config.toml
d_model = 224
head_dim = 64
d_mlp = 576
activation = "swiglu"
norm_eps = 1e-06
rope_base = 500000.0
rope_fraction = 0.25
qk_norm = true
attn_scale = 0.125
lr = 0.00168
decay_fraction = 0.727
seq_len = 1024
doc_mask = true
dataset = "wikipedia_en"
MLP neurons of a small language model. Each row is named by its layer, matrix (gate and up: input weights; down: output weights) and neuron, and shows model dimensions 128-223. Each number is 128 + 24 x the weight over its row's rms, rounded and kept within 0 to 255. Numbers have three digits each. A neuron's up and down rows have the sign that makes its largest values positive.
Before each neuron's rows, "fires after" lists the tokens most often just before its 100 highest values on Wikipedia text that the model never trained on.

fires after: " United", "S", " U", "|", " |"
L6.gate218:100122114163143134136168090121119100152128148152184205126121153130129123126128165088125102146148145175119135140134110126136108107163134079109143116121100120153114132159125144104121142142107127140116116107111136103115160093145114143127112151111137137143107128081138132125136099163155103150
L6.up218:129082115142138161115117116139115186116132102142131151153137115120107151125147114130120116116146121105111123125134108154084121159140136119115159097144128093111146159142149114110098111094082147132131140126111114135084120100155118132112170168116130135113117130172139115167172071106109146164
L6.down218:132128164122178106143082092100124138124166144137133113136141161125109175168071115121116180133165121138152134127133127155156139179152106131137145129103122126102126124151148157038156146173144138128140117107124102119121134095108147139181100108128152152103132161087141141132127109152103116130

fires after: "S", "E", "F", "R", "O", "s"
L2.gate381:110169129114104104123147120099089137158140143110126131127162115138140145145127081136100125146124119106104150129103084188162164112106114104125173076110140120080139139158104112149135106181104119159103102139121156120105144162103145126106127162118145145123175149120116067094106122143127128076
L2.up381:128114149150133128117132109118098138156136099124101091160152110083134145172153139104145164134116098113101106141104129165085130129091138106127132133105168099095122157132129147177160102130117104141144141107131150099137138129097133140161136140169117101122131146126136152149136127127130164134
L2.down381:156141076125152169127122116104134130136121153122166153142138121171132070122154120151127123109093123140149146103121159118153162126155145150141086117132108140123123097146131158039153140145164097146105093174122120111092115152118090100117083120086138131121167153111138143130150097131128096088

fires after: "\n", " ", " O", " |"
L6.gate203:116166107144104141106099157155166114138171144170118113072165115112175086132118111118120129147110150127120097136145180141087125082108182145120145120122143097125115158131121127117153105133124144135131154114080151098176132114138120133139170115158111138110086132126162133117109167126168132180
L6.up203:153155140135152086148112112129095090129157097118124149144113148145156150118113162108111113152141134172116116124115130120150131163150126121115110138107120165118154115120137096165102127129151103134171132092090094129127174146122108100130157167102122116177065142094114141096140166130142096127
L6.down203:124106096143155187115133135110142105113132117107119129108105130129145113101157143143097119112151150126183135137138133120116117136111121153093173145092116114128150096130115141088135104138138121058165130116136070077113184149160172116117136124118127138138135135111141122122074172134138127124

fires after: " M", " N", "in", " D", " "
L9.gate470:099141095127116107120158126116113081119108135136126168101109154159159118134143131144157107122085117169111147141082095125123136150106162108095092136148153116167145135110098122159102154106132121109115152077130184117084165119126111126158123162120130137137141095154078138106132092134097127146
L9.up470:132105113120140118146091121133094114109109121116129148123152144112173090119113099110164154098074138135099152128115144110098116164134133115120056152138107098098148106104107128145089167122128130095133110103130144105137153138136099150124143146154161078099165136119093112137113144146155167122
L9.down470:143165130094157097110150095124130116133109079157123106146118153172130106113086153134123084114107059107152091113132131135134115147125102132137122108123091125117127133148103104126130117166144108126137130179130105136159131136140117115105118081107149109120118109148113110082156157112106131126

fires after: " ", "gre"
L4.gate183:094163102069117112132141143141107152100145181119125114079155115180149147114149102098149120134172171127111117152182135142105147161162155147143115135117160127129130086106119144168145115118138157143121143139105132108111136146171141129097120150134193110142146107132144127147160167086088152146
L4.up183:137196087111151138100151146171144122110117129118130162143135177100143134170134143130136129146148086144150148109103121113113127092137124173109167130174150149118091142096118145118102136167152164112128155181074128134122106131123123184079124096088123061120103136078140104114154125171142106113
L4.down183:136135160073140126139131139124156133145093119095173105081127183114104094155139097085132106112100158103135118126085132118128168141123161144169101145123120186153140127133126105101122106173185164089113104102150152115139132112083131160095114133110062138165136118155143138123105134112131121080

fires after: " ", "\n", " 15", " 19"
L6.gate534:096106143140146136175137130169137130133161146180158139146132151157075169114163113145113153168154122147113109123121130105132160130134121131129129103135160115152119121107148100154130106136113155129127151137112143096129150162070103143163101129123083125153139098137115137108149157133149168183
L6.up534:127116148128074134126093141134101109154165099134115106149161153173120125148172098101106140163142161151136113108140124115103130132151135113110136118143101159153132125121108126156136170120119106145128111150103136142099136131103153117162116112115106135169133144149094115101156141091122090162
L6.down534:102130079181083091135116153120078138127139151127166103176160109114122152131150152104149115132129128087171111118110113101113137109148137141134131126128130154139148146118110144108138125123128087135120127115115085191145113146093089109176127133121139142129158143164129126119090083096147101109

fires after: " re", " K", " S", " Re", " P", "s"
L8.gate290:127079157128148127134128168150157105139141153111127126122085127126103111094099157147150115172107135115125137115124102090118109144143147118132115151135154106204125121156182149163075118158078132129143143127119117110115137133097086105149134146106120099165131111108092100112133123115147138117
L8.up290:116152129128156147097111122151093116095103131118130132167158124180130101108108116089111072145140135119124155138141145162104130103118165137138129151135166092124166096128161133113089127137151107115103106145122119125145157119176125159119164144180128139137160184113123130130093074090126132107
L8.down290:146135127105157142090165120142100116134132172136141152136112140156139155148130145118166185132146095154092152151130080122110150127142114108103101057128149160152114149107167131127074167146127108120142145094128137186113125119188100139116146162132127165125138106139127154119117155120109137106

fires after: "s", "S", " S", "ic", "R"
L8.gate517:134128151143147107114118113122145118175135147134132102116129103138092164105095140185150104104108150100116144120146112119142131111122138153153125167081127099107165114118107113111103145149098175120106105119166153115103152086146147128139125151130126157139121109108184113135086112139148112097
L8.up517:106131124112102140122166128134110112153143154100135120148127090141112131110138131103150126106161122167134105113140136087149141152105101090113096154122114139151147149089118168127120148146100101147093113138115058160128104128097127149122131115121102141104147136141174118141117149129131147152
L8.down517:110068139113136149136126120141141112097105148122132129135084157128153130125109081190138121126098115139119101095110114198147093120157170129084086098143146165101140147151127088098126149143106123145135133095098116133149144169119168167167145189084155115154106127127156126128126114144132106121

fires after: "\n", " Je", " O", " su", " he"
L2.gate421:153130136139128136132133124110154106124156093123103139126114195122093098107209126117162101123160153160099151106151131106137129117152104128142143099154146124162152115048089071141110158137106101138143118124127124099138137133106114091156082162097133158152109186152132104135133120133107126126
L2.up421:129151170142150096118119137108109079101155103118114128109144161156117139134147145118137141127123116125125129099093144109149122082143116148176151118150120172140173095104113113088117109131171125156136114181138090121108120099094161075139073147088106137084104098140151111109125110103122113136
L2.down421:142129136117108142104145153136113140147125171115127117110121084145128095104129114112092093151118087125144102140137146163133120145104175145132084145085099115130103132195130128122129095104114132103140112136108148165134142112151145194065147116116111105146114131113102123150135129167142104090

fires after: " "
L6.gate468:117111122167133124133141140119128132054138129164091138133135114150098152105114125130151098111152115112139170135152137118125122101144181156120116136123146149133135158128133137111149128110119113170131149086119089123144166145154170110145119123095115165091111171125179095113128124113156123194
L6.up468:112106099123136117126163088126117123112094082162133104121141139132089097118130084130084138096131115114128106121096075126055128097135162153118091106094082123138084140132115096163122098111140149095136158136137157125132139142152134117103164129093160156139129083102108129142161124108100103135
L6.down468:141158171128128107100139124117154102091124159141105133154134068148102163088136143108155107190109133149141150128166149139142125097110155124117158119157175160103164122101134119168123140122100106238132118129127093159106122119124153129113155111106113137116108167097133147112111107133144119113

fires after: " ", "o", "mu", "ra", "ar"
L4.gate253:098191158090146124143105119118116119110135134109162118095141096156125140127131180095107137153171111163114189143133130110139141107115146131120128125138172109101163139107126119164093100137117148102113120121124132122113136105146098077116129126137103089162096099079134117131145150122124141173
L4.up253:150168152110122105129139124101166157102109107131166144129135108109144128124132103131100146140162100153100168114133097121122104168097118139120198106164097105116119137089115121088104125156121155127067147120116143135100129137197157113122106107108097109125107142153118129142067107105127127170
L4.down253:113152106117067107142124176145141148164107112125157145157151138125117096121130107181124141115127082108137097090126131119150140149109143105113154101148114130129082121159120114052123154115096111189121102170147131136119158135102114105138141132146100129141122134138126136133148121098083113143

fires after: "I", " I", "O", " C", "E"
L2.gate70:170119181129089145107123102142122130125102068128114111121120044144141137125136082122121111117140146121128113119102100093064135180153133122164119132080127112130146129126109109120125146123151160109166119160099108133145106158126124139147144130084123151109104108118073173179101172112135178168
L2.up70:150160151102163103121110087136146130150073143125135116151158102098142141123101141076093110129122147091143098083139118143109118174096103131172139085127126157150130173184151119135119146072129114119113130157155151107165126172171100130139119214107099114113122132131125155146139132177148149119
L2.down70:132125096143127102144147146127113108145122123127087113154147206139115105106150146132128105091108136108112103114134118129134141119110156138125127091113134093145068157093124091000128113154129109148108111128150149113100111135128099155116147095136122111118114087165096125104175174115170073123

fires after: " ", "-", " the", "|", "an", " |"
L6.gate35:157135080126151147153145149155132129123100097164143130088131087138133139113149126126113141119126157094119136172118133097110111107127160135131158118107102107144111106138135117139090107113156133119147177148143136097095101099134145107105140116117119115153117120114119129169201107129093102132
L6.up35:118088122142129135113168113113151141097113134105104138084140090127151144107140128113122138119147137071131158187110115111151131097109127128144142102116098105086133135142106141120095127085148129147153183115094164116088105122147167133100080151081149083129125109099141167167127115131079118094
L6.down35:133123151164144133115144148147155142151126155125129151143110107123109134134141119101116149095111136089137154144126163114109132112129149162144149109134129130179110134116137140003118135073163148094094153131126156166115127126146131121100100104157158130136092165127149137178153128112125121125

fires after: " was", "ly", " re", " be", " were", " is"
L8.gate141:108162123153116122132141095145159135149108134152142095104095096098133108083123132101133139126129173110122092128165156100156134126162118123066094145093123145140119148154129168134125123136179131104174147131146127078100075170123116083139109161119157113138122152110149092119087120152094143156
L8.up141:164129121101082130111138128115157116129156072091124124105095135120090142155113147121144111127124172137158089130107103131126120150065092136124140161129143103145140117120124149105100111104098096152147166112178145117126160114116123123139126131103094137110153163083135080149137136183131172127
L8.down141:119202156118121139147144135079110141107147129106105131165105127114106150102120125085148122145154153125148089156146131135154101115167135121132170134130152180117111108145120095087175110178123096102156128144104159070125154132111160170115154145086162165084143118147131108158124167151097156113

fires after: " ", " |", "2", "L", "en"
L6.gate302:114129100153106182124085126165134087133075115182121141136128057099178128109106126112125146120080093117125127116111149083133134148146180144132159149144136129126107130169158169139081098112157100111140121125125096098139076145128105124111129134082136155137131136102135115081138109111110135083
L6.up302:146123111111125134164097107154160128130121119133132129139126180158119071163127176115118149161169104152159117094143120118108105120113107152122120135174125132105140128082098114121104116198142171089067115140143111099146111106122111096084127169155151123137062131103140117126101144111137136138
L6.down302:125102096137152087173132153152069114091137138187146117109082140145136129142169167151124124126167135111094108075141139154143164129160099120131159137159111136128136147152143116129121118114135161079099124127130104131115145109140162114136152132148166107166127100164133141133089137131127126077

fires after: "s", " S", "S", "is"
L9.gate42:093151166136111173131085120127129168071124132135123127085137127141149133155156150130153109134116115086138116125167144132135122131162160121118145143130110146124139149083124116138112154146108108125103125144149100129098126144126072120104084100134170146142113101114137184128151137128119127125
L9.up42:090121132130120161148150114077160139068128152091133097145159144122144138105100093152125118117106150119107125129136136169174105127120160118106177174109114109173123145135128127138100128157129141126116144184098112086136130134130134103124140156129131098091107071087146130139150129135126143086
L9.down42:178110127159101104139105157130111126151109111159135124137119109172135122139116154141121136131113134116108137129111123088090101128141121158136138111159113109116141085143119099106166107118138145125121103118127107117137170148119102156175116125134172145134147176141108120114136091191152131123

fires after: " F", " comp", "ci", "F", " Comp", "e"
L4.gate37:137135132112127122147161103061103141164154099110150156130132123111114160146133120146131098116154149108162105156121099154128167099114163093126120139088153174134125143126109116147089089129116113116148137082150116115159094129133136112169145176124128085156129152116139086121127097163124159123
L4.up37:129112114149117137110086137118068126145105151120120135132181115121139140081106105132127123125160134094090133131106115158114137163150131172101164117149083121110084079098136139148132114126179111116133111157119139131109113106125168143148144089125120139119131128098085137118138138093140140117
L4.down37:113140145147143150170140128148109118141116164102138175130146064123128130150149097141106129127132131125145120134123109116077103125161129120072111160123107133149128103104127108206116102180108118131148107146148143149088172155126136171119097119090146157097088171109132114152158126071138123158

fires after: " in", " In", " Nor", "c", "s"
L9.gate353:152126157152155158107126178113126100100147132125141108108151156154150152152137137099093116146151133122143125144155117096083158110132138113131123166107172125150133171095106124150078100102100138112141103165157112122124135144137144122136115151124080120125152171112102095106136100117149104133
L9.up353:132124139147126122117129180120111137107107109115116141120100120142198168177149123103117163170102148126118132110154162129134157117109117145153104141103150151097110180104087135153095088127121115083116166165150127128077149088157117143149137162159091106127163161142088152135156104122143122106
L9.down353:150078144140116111161098124175150160070132098147137168092160138116152140077098114112091140126133095105155134131129144157140151127117137143136132147163135142160126109134094095101095136112167142107157114184144135159132150117108127091147121089145126151111141089101116118133129144115100112087

fires after: " ", " was", " were", " is", " con"
L9.gate575:150136143144125148105129135132145138110125186177122118122083119138143132098112137144119117118150167102143168138126150139134155154127129155100091198148107143143090134095142137168091133111136098110115127148117129115078149130112060107154077134133150096148151144124149143121161090152131127129
L9.up575:125125113085159091146062134129089127136150154148099166123118119105084086117119075153094157116104133086131115111130160111130120155090126102144127096107119110136125136149123119087197164108124146126138141094136119136162155129127129132136158111113136171109159178106123124109099127122125100126
L9.down575:135113123155142137094138103083148085112154117143149118136096169126080149143125090140169091152166133091097117144149162136130139135126119115179159142105166125099140106134133130161122130138187119081142163133126117132112114179138118102132161142155143110119137157124158107149118103158135170129

fires after: " ", " b", " p", " M", "s", "ho"
L4.gate160:124154105060097121130106151138136114107116129116159161134108140145178112135103146091096128140172137135107103131138131104143132146132123114132113129160165145090116163147128137125114143116122142129099146114123135097125148137150079152083169144129096099158130138135148099115174124143134180140
L4.up160:132119145085141116174130135160097132147130132104150110060128106157145121165138109103160103097136131122141123108139137123139160128142138105119130107134109104145159098152082160149132166145113098109094110120151159144110164134151140123133131163108109157121145089175100132134157145175111146172
L4.down160:189097143106136080167143170083145080124114145154118113118156110149174094094115163105130135078114155119143128100108147101163158161154136119133119112105125136127132151108139145146092113123127112145138096137111124095137161141125112128119169134156188079108091112130138154110103121099143142116

fires after: " S", "s", " so", "S", " So", " re"
L9.gate406:107142133124089146112140147127105110140120117134123130139155139197105138132112163171132062126113111126150160126150087124094125165102171171109129149127154117105114155119136109127111164105125161177148122130161136126095134100103111106124131176181103157110120098128139097137157107151136122119
L9.up406:136125122147112138101138146144143150111166151132164133108212115137089152130087146160165102100115048103094117069153121173084130135107150158110103124157132102105096124115153132150149165118131127138135132170161134128097124141119113131118128103163138100117144099124137126144104101124121138143
L9.down406:111149109149112087169133100128144119121121145124122099128142134129144106193179139121134145109134143139106094093090158101151120136130096101113108115143104152144108130142134123067168099180141137133115162139144138167136136134170120139124100102077117082126143138133103113161151140150143070173

fires after: " ", " f", "ne", " 30"
L4.gate273:121131110099141162092117128158096093152074122118159152127154108163149111141083138112140145141141087122156100143165096111101148158102100087088131150104126144167143113104099160105120152132107163119147114116144094088088135123136108162121146173114096106144103107145110151137144123173082117115
L4.up273:130133071110143113119138157150142128129130113123136130129127156129113143112116137121142164173125121082141119157119144154130156084124104169134151115081113100132144134117147139135108120087160157107095178196160100124131104110121128112141141122125100121093138101128093133121168145111128143101
L4.down273:138088116101107093185120130141137135123145122114160053147185145184130100127108138125115140150145111116137097148131146134109111138153124116150104092104117128117095130110120132079122093157125155100115124093108127110164100153126114124147152162113121143109112095141103138146131122141154108108

fires after: "A", " In", " in", " Qu", "east", " Th"
L8.gate506:162160140157118135126119163126143104151145088122140163109096149133141110133136116097127158107125150138161105168132139127114080127084133114145142153158154158183194123152145152123098141129162141118087154145142123115145126088085093095139099131112111125143105115122114097103126144142149157120
L8.up506:166148073135153125175132148177134104139050143164132108091144175076112167127129079146097120119107149104134157089139133128105137107124094113168128116120126097144099107114139113133099114115170078100145138134143119085145149178102179122161087100120164139107144099138118126108136134138157108111
L8.down506:123108100087130129097112147136143094092112135138135116119145083082111147085145133124127159112105140172134106140151093096174137120142138141135139159114103117138127124155151160175155146145093127120141118164099118162117137103154137121101152075097122166152099151098104137127137159077130124096

fires after: "\n", " The", "==", " O"
L9.gate540:131185150103153139161106110086143161133104090132161142135117159110151113155150132137156126155140133124136204128105123125135093120114155134168122127107110141143106142138151147134099140145139087127145122138130129143124079099132109138152161118153139097143116107181060105110112139116135144166
L9.up540:135125161106140126113120126147148143133091147124114132125095153131140128133132164136126119115133136133157154112160077111142083139144104132127058132160146180123141142076156134121139157126112121132152118133114103148140139115121134144130076134163127124180097109144160126126120090133114152176
L9.down540:088125108102133125113117124111126167078107111095084112139173122129129100146156073124117134124149149096104151086128159123114140091101112096166159139114101177148110176124157100088156110147107074114149124126106123168115080144127145132137155141172114154103104094089117117096153102111088160121

fires after: "A", " as", "O", "E", " "
L2.gate559:146158137128151105135122147138195145122115116165147112093135085136184134114138106119097128119126135105136134179147151141113162166162154118118143100109142149145136111108110115126115106108154115107135102087137158149080072116155165111137142148124119172182126114136171145110099079137122117099
L2.up559:136082122086121125149151069105102137113176115108128119123122114111179118128120128116076121141124141113088168125127148158096163119102139140164122114106144157089115129112115091109120114116134119145129107130136135117107125125106120142141145088092071134071100136128125125135158125106122133155
L2.down559:134148103083160123129129137153116112127178107127106150091130139122130072151116107146118119075106179142089133097104097126126121134122126130142120117115082137143113135120150106086148153158153080143104136154148142114065124147111117120142168108121062169124131132106144150156137130136125152074

fires after: " the", " 19", " |", " a", "|"
L6.gate411:157135148094096173138134128157150126174112127132133162144140091153159145113121119088163146120092147113135160164133150060145121122128157118101161160140146086161138128114128137146110122146120130149132140050109134119101111112135129170142156166123132134105101144093132092063129123141166161126
L6.up411:165118144115093165162102128117143121138108115133106151117165110128142118145134148106160133079117112094139150140090135111160136126108106140097141147149100135114112170111113123103077131112119089147120141066119108141131099104158176155131131137121119123134103195092119121075113095124160172126
L6.down411:148113125143056149135107099089147114152138102098085143057138104139131097153082123131126117083137142113096121101122111149113150132129092118127114106139110102111102134120113100064118118115111072179134123118122114148141123099145143134137113138118132127124145140099143130104107111107156110126

fires after: " 19", "20", " (19", " 18", "19"
L2.gate106:082125107094153105116140158076094118099198127161164114200145125129134122111150098141126115142098149118145108120105125108099149105138147133143128133167107144089099090137113082126090117114143136133155109143115154111131151100103173105117125134164139143131128119130140160071112128145182102153
L2.up106:164112078152077143154133146096110125153101175129150129086159133117128135129137128120125154102077144113134105104128168136091165139158127149121181090134135153097123144141096150126116112132151115126128128132131113138107113118075119092117090130180148138091138139112105115117100149109120151168
L2.down106:126099085149130114152108149151110147104132141133128114117117100127112151125109137156132135112128132074140154146114116138132146134138124120115131141110121183128150115146104120136138149074179125224104140134134128149135115152119126156129131127110134096095083117135130144103123149097101067140

fires after: "\n", ")"
L2.gate17:095123141137109150120129135111120138069167109138097143104176155148127146183093112178132106124177111151114097152142137096132106136133158151113138125198129100136125080077135113126111130177137110136113111138155125147106172107115096151156112122104115129130108136135056130105127131155133123159
L2.up17:119102121127124162177157132104143116134111133151125095104150135106139125127110089164127155103139163126112128120150120101137069142126129188148143119109140162138110077120146103161126115102152106127126161156122112090117124122089119117130103141150152091148092109130121135126135157158145154148
L2.down17:089174150118078127123118116104128160067139092107095145146177115140116135128100169127119123125146094120143089126146148130106106152071159148150141137154102101126124113137136126100134137162092137126128112110113105168162180129149090093140125109145130096152133160107105122147127086122073105115

fires after: " ", " was", "N"
L8.gate36:121111143125105151109093142125125118120120121157126127143133139103146144077142118147126143130109109081150150127150179133144074136131126149109123146137153135133097143127116142141144146115137101111143144130156113130131121082085116111207139195140127165134121125118136047108146120130174159104
L8.up36:144091110101114150180127098156120152092078093149136095126118070133104127133091085159119150119135142113126150136105139104133142123150130122102109164123097107122095110120088148116124145131169097125146134100168135129085075123123124134122148136115133142164140131124169102094147108118119139109
L8.down36:127132118123067109145133078175103144151124098129155089114159085167098117141144100114116128159124123152093100133169105123093132102132101110126139188136136117086135123137122131129094108131092082159083146141114118144106113143120150121140106151148104102139120123082139143124113162110132161153

fires after: " In", " in", " |", ":", ").", " con"
L8.gate143:130133093139123136111121166132124079135114161176156117130118109106142145118148149116152167148119157117095196121171150098092093166143140128160111128110172141145115113117153131109097151125149164128111143185140131106083153108146142138107106124170113158091122111138124107144131101112136122142
L8.up143:134162105146171132154108124115098130139103167118159125128133150175144140102116072124127095119115160137104097146103114117153140149108123147128148125108106124178149085104149144142141085115155146114150148154112136102111133151083098122131089095127117163125132135104133167128134184120145110090
L8.down143:138161131156109122096167112057128112134136121121149077138166089131133138109166119122124122186120128156118140130111136137143112120152103130121089135092161105110091148135153209116090141202072153124194162121106158140110149126126095147099154142129119105127126137099100126147112126125101133147

fires after: "\n", " (", "==", " \""
L6.gate538:122109114107136142106114128121176130174139161178143128137077111141134160121151133135085112125178131133119145130093141129119127139122143173128124089102117103173114130113125114110120150084132109093184144119170094134102105126148134107141174146154127132143126104121106066114125111105130127131
L6.up538:119098110149087158098114081109117157106144117144107177154124163095156203090145177135129116152146134153113099110112118162137151134149125151188091118122108113126110135113120131072125114109106080114145089138136059134128147126159118134121148123101160120161120116148103123131143097102148178130
L6.down538:179133128141095090135102139125155165123148086102085096134113126114115108121133108116137141164114113143112126123170138154122121130134142118147157113160130141125138068103153165002148127116074100072102090120057128169142104153139136151128174105111134154122144129138138120117113090139138144117

fires after: " ", " In", " re", "leg", "s", " un"
L9.gate37:133161158151126132128141165135100125138148092121121130087138090139083155106139136151170141169142122129140141128125147148144137138184129103122145099107091125121132139144142127137093083139144150142141126165165113132109128091144103149184091142122142100125143110134142075118127117105150109156
L9.up37:086130125099117135104146195119182145089126132141144177150095098070136143110156117057182126069132111134115158157128148132121155103117122140133130160117122146120080134141150144139119159161104163192159135124139105151092138157128091130099123142140112107127088116142131097151116108127132142124
L9.down37:137112122096083164143140110118136183148128091103085125132136158120123121147156154166117091134140168125156133112082163108127157140141139086135127148134118120148163091147131131123136126141116135080101126136121102161122133189116128124155062149097091115126158143120140147107168146108142125112

fires after: "s", " p", " T", "S", " the", " S"
L6.gate337:115108130121107111107204150152119118125164149154168073140111117132164145152151113138124106114141140140141130145154126073107120156131114130122120175122112108157085134136091104159157147135165113101133176105124139115153100135141158127137143134100114113115069122106118128141099113161136111081
L6.up337:118136214096146151145166142118137120085109101131129135150139113099161092129137135110120122113139115119133045102112133155083145117151123124135104143117159163156155108084119126153100108146142129145127075117151111141128123129133135126129150100071086115168105132142128086143133080078168110141
L6.down337:153134142083092142159132102141120093143154120098086112118149119156150140151127130123172143139140128129118094110136116137122125133148121116115109117112174109116117077127112098185099120150146159140133144092134100137118125151108124139165114090094141095110066132126136094149140104144142149134

fires after: "s", " S", " St", " Sp", " sp", "S"
L8.gate78:089122115115101173079112137093153134115112148137162119098119128129105127172113147125133134158107092086100192155135112164133096173113158098106157127149125116108137150116204095148090132114156133135144168149122157123145145131086132169137120106126148106116129157111104175117089145101118116167
L8.up78:100125119117138153097127129116117120121104168167159107115138084138149137140089135106115134135130149100131135149127130095094151126143125078153161147114131114162148127078152148120144138141156159129097132127160153096086126101127167102097105148111121132094089129122158108130144109204152144139
L8.down78:138153124114137063110151073151101149149151129105120124099128085112135145133095124135129142172074146132143116126112045125142157173127140161094125103156122136188094131103131159089143152170135123103133120155075142134142108125173105114109160137163123143149140125128135122112159139127136165134

fires after: " in", " to", " of", " on", "s", " at"
L9.gate395:166146169128138125153145153120145089120072132129144095116130142113108115122162146128132122140107133153121102113129094139125132149112132108123162128125104176123142133106113147126113139127104142163161111116113155141116121162076124099121129128084131122109139087102093127100101131096159081152
L9.up395:170167121170122148115141144110150139146127096113147141179129128123148099169136140164117116084102127136157135079143110158122091142152172130143130153122136130084120147141110101137121155086137091153128178078152143126122131128122204118158143152170115153116123110119072114124110099145154098113
L9.down395:113109118149125102100115123181121145175141107127189164127122096179178148097126135114123120140108177090107140114095121137089180141113113103134158145152105102130124148080141107112137125111168151109119112120138164131120097124133140133114127176137082179097104098144105141128111106102108156148

fires after: "-", "==", "ho", "o", "C"
L8.gate495:149128126119121110105173146166120108096158101135153059088116120153105131118147108115133154145132170146126149113147114144178118142142143147160100156127161084132130110168163132161078088107107168069172129087135156080127093097123132129162159099141128122108122109123162149136143130103128121172
L8.up495:072149107147117140116152157148153096178108096150125128100109132077147137126135115150097110132114099144135111115125127121158144120119092083135100129098079156090153088121146159120117106128134115106141111144125165141101116092160096164116148130145108089082127117152105137101097130105126148131
L8.down495:153151121083120141126135104130169142140113128132081090084152120152134127165140155137137146117123146143162139149135141117143150121122100123151111153114156127107121149101120106190151109123106148170133110114130141137120151121133115121154109149105186133157148117121154072133092126186127096137

fires after: " ", " the", " of", " in", ":"
L9.gate342:121103087127123119167166141122155104101091146149130142136130105124110170126155174178130112144085162132122140166144065111115125116133110073101140144124121142112071135168094154163101112112132130110157131107110125115111151164103103077101124136138169146132118108165068117154135140170182150160
L9.up342:134153098126114136151156093162146154128104165076142160146143119172126122184186119166119136144084136103136129102120156159136117130134135128095149135117121187151095117117117131144133134141168149096131139101102126123145141142125126108121107113146148149073141121160101145123110112145141120130
L9.down342:125149122119136112104126092130123127128109144140156145149119069120104118164146135158116125152121125116088141123145127141101139121174141145148138150137085139116130122167146116056112087149154066125135115143115176156154049152138162148103135136136137171128149116113101107149126162140131147069

fires after: " 19", " (19", "20", " 18", "–19", "–20"
L2.gate228:111123142143111117110116130038138129144107149109139111175151115118091130098124140057129138098089111105108114137135099123169093075109143118102123121138108169108135159132086121143139142104119154169058135122108120141138119131089107159128157146131138104107121155092102172106125146079151145137
L2.up228:147120098111093099127086113116119158143135164144123112144114164141087118133134170101099160126146108114063167160166138135135160150172139130151169118155131120084121117146116138142133145105144090093083166128122128134137143105154082139137141093094145115119113106099106134154150119091198152174
L2.down228:165140076118144110126177127129167116083120144147114106079123151151067137122107111078127096163123113122124112097159100107128174069138148123103126160127114162102108129147135131079140127151117179149106158133171132079124077097133134108119126153140092137138153118108140148120111118121065156122

fires after: " |", " (", "′", ":", " ", " was"
L9.gate99:127127123092124135183109169136091124105129129172108131139111130116105138107146107143117130162145145123136144117138118132118126174113148125117108136135117157122104133145127143149069093145159130088157122088137137113095121133102106132151119094117127128119086146123136125151141069105124109126
L9.up99:125129134106125111114099147125090129125123129125113151139153112137143135127126128151168127131100123148132093085137107105179099132133131147169131117155068119135145129078103124131074178150132180143121140167112112130162119109151092130119123147122116124144129137057152121084076153128130129115
L9.down99:122131146152161119087155126141157154130127157152125102092157202107146137090135103126158162137135136128122167106125107148104139092126098094119095151161121126097148084092146136094122138154139158099132142111152148112123142140146125159140081113121130148132096095164139128114151158149141130141

fires after: "-", "/"
L2.gate84:138090109168116143122147165186130111103134124152167152143127098128129101136149116131130139149144100147124168097071108142130116126113144131125122165090112120124140125151181150127159160076127115141146120138092124101116154144132129162117206175134094107150148065131113125148130148089121103148
L2.up84:104137155108142162100121105184132110133134071060118128109124118083164149162109108142101119131103103116121148132122129097143130176120142128151162122141137145047129102132131138098161162085106096100142123112126140115134127114152101128119151139110138160141119138064165118127124156083094125142
L2.down84:095166145141159152136139169156167110174128129123116112086146130095114114158122129124107104139130111124116137118086131139132122116141131126146139167136162132124142146146181149115173146090137071098142136092126086162161115176098099173141149140115167158111119142105106103125167082095108132109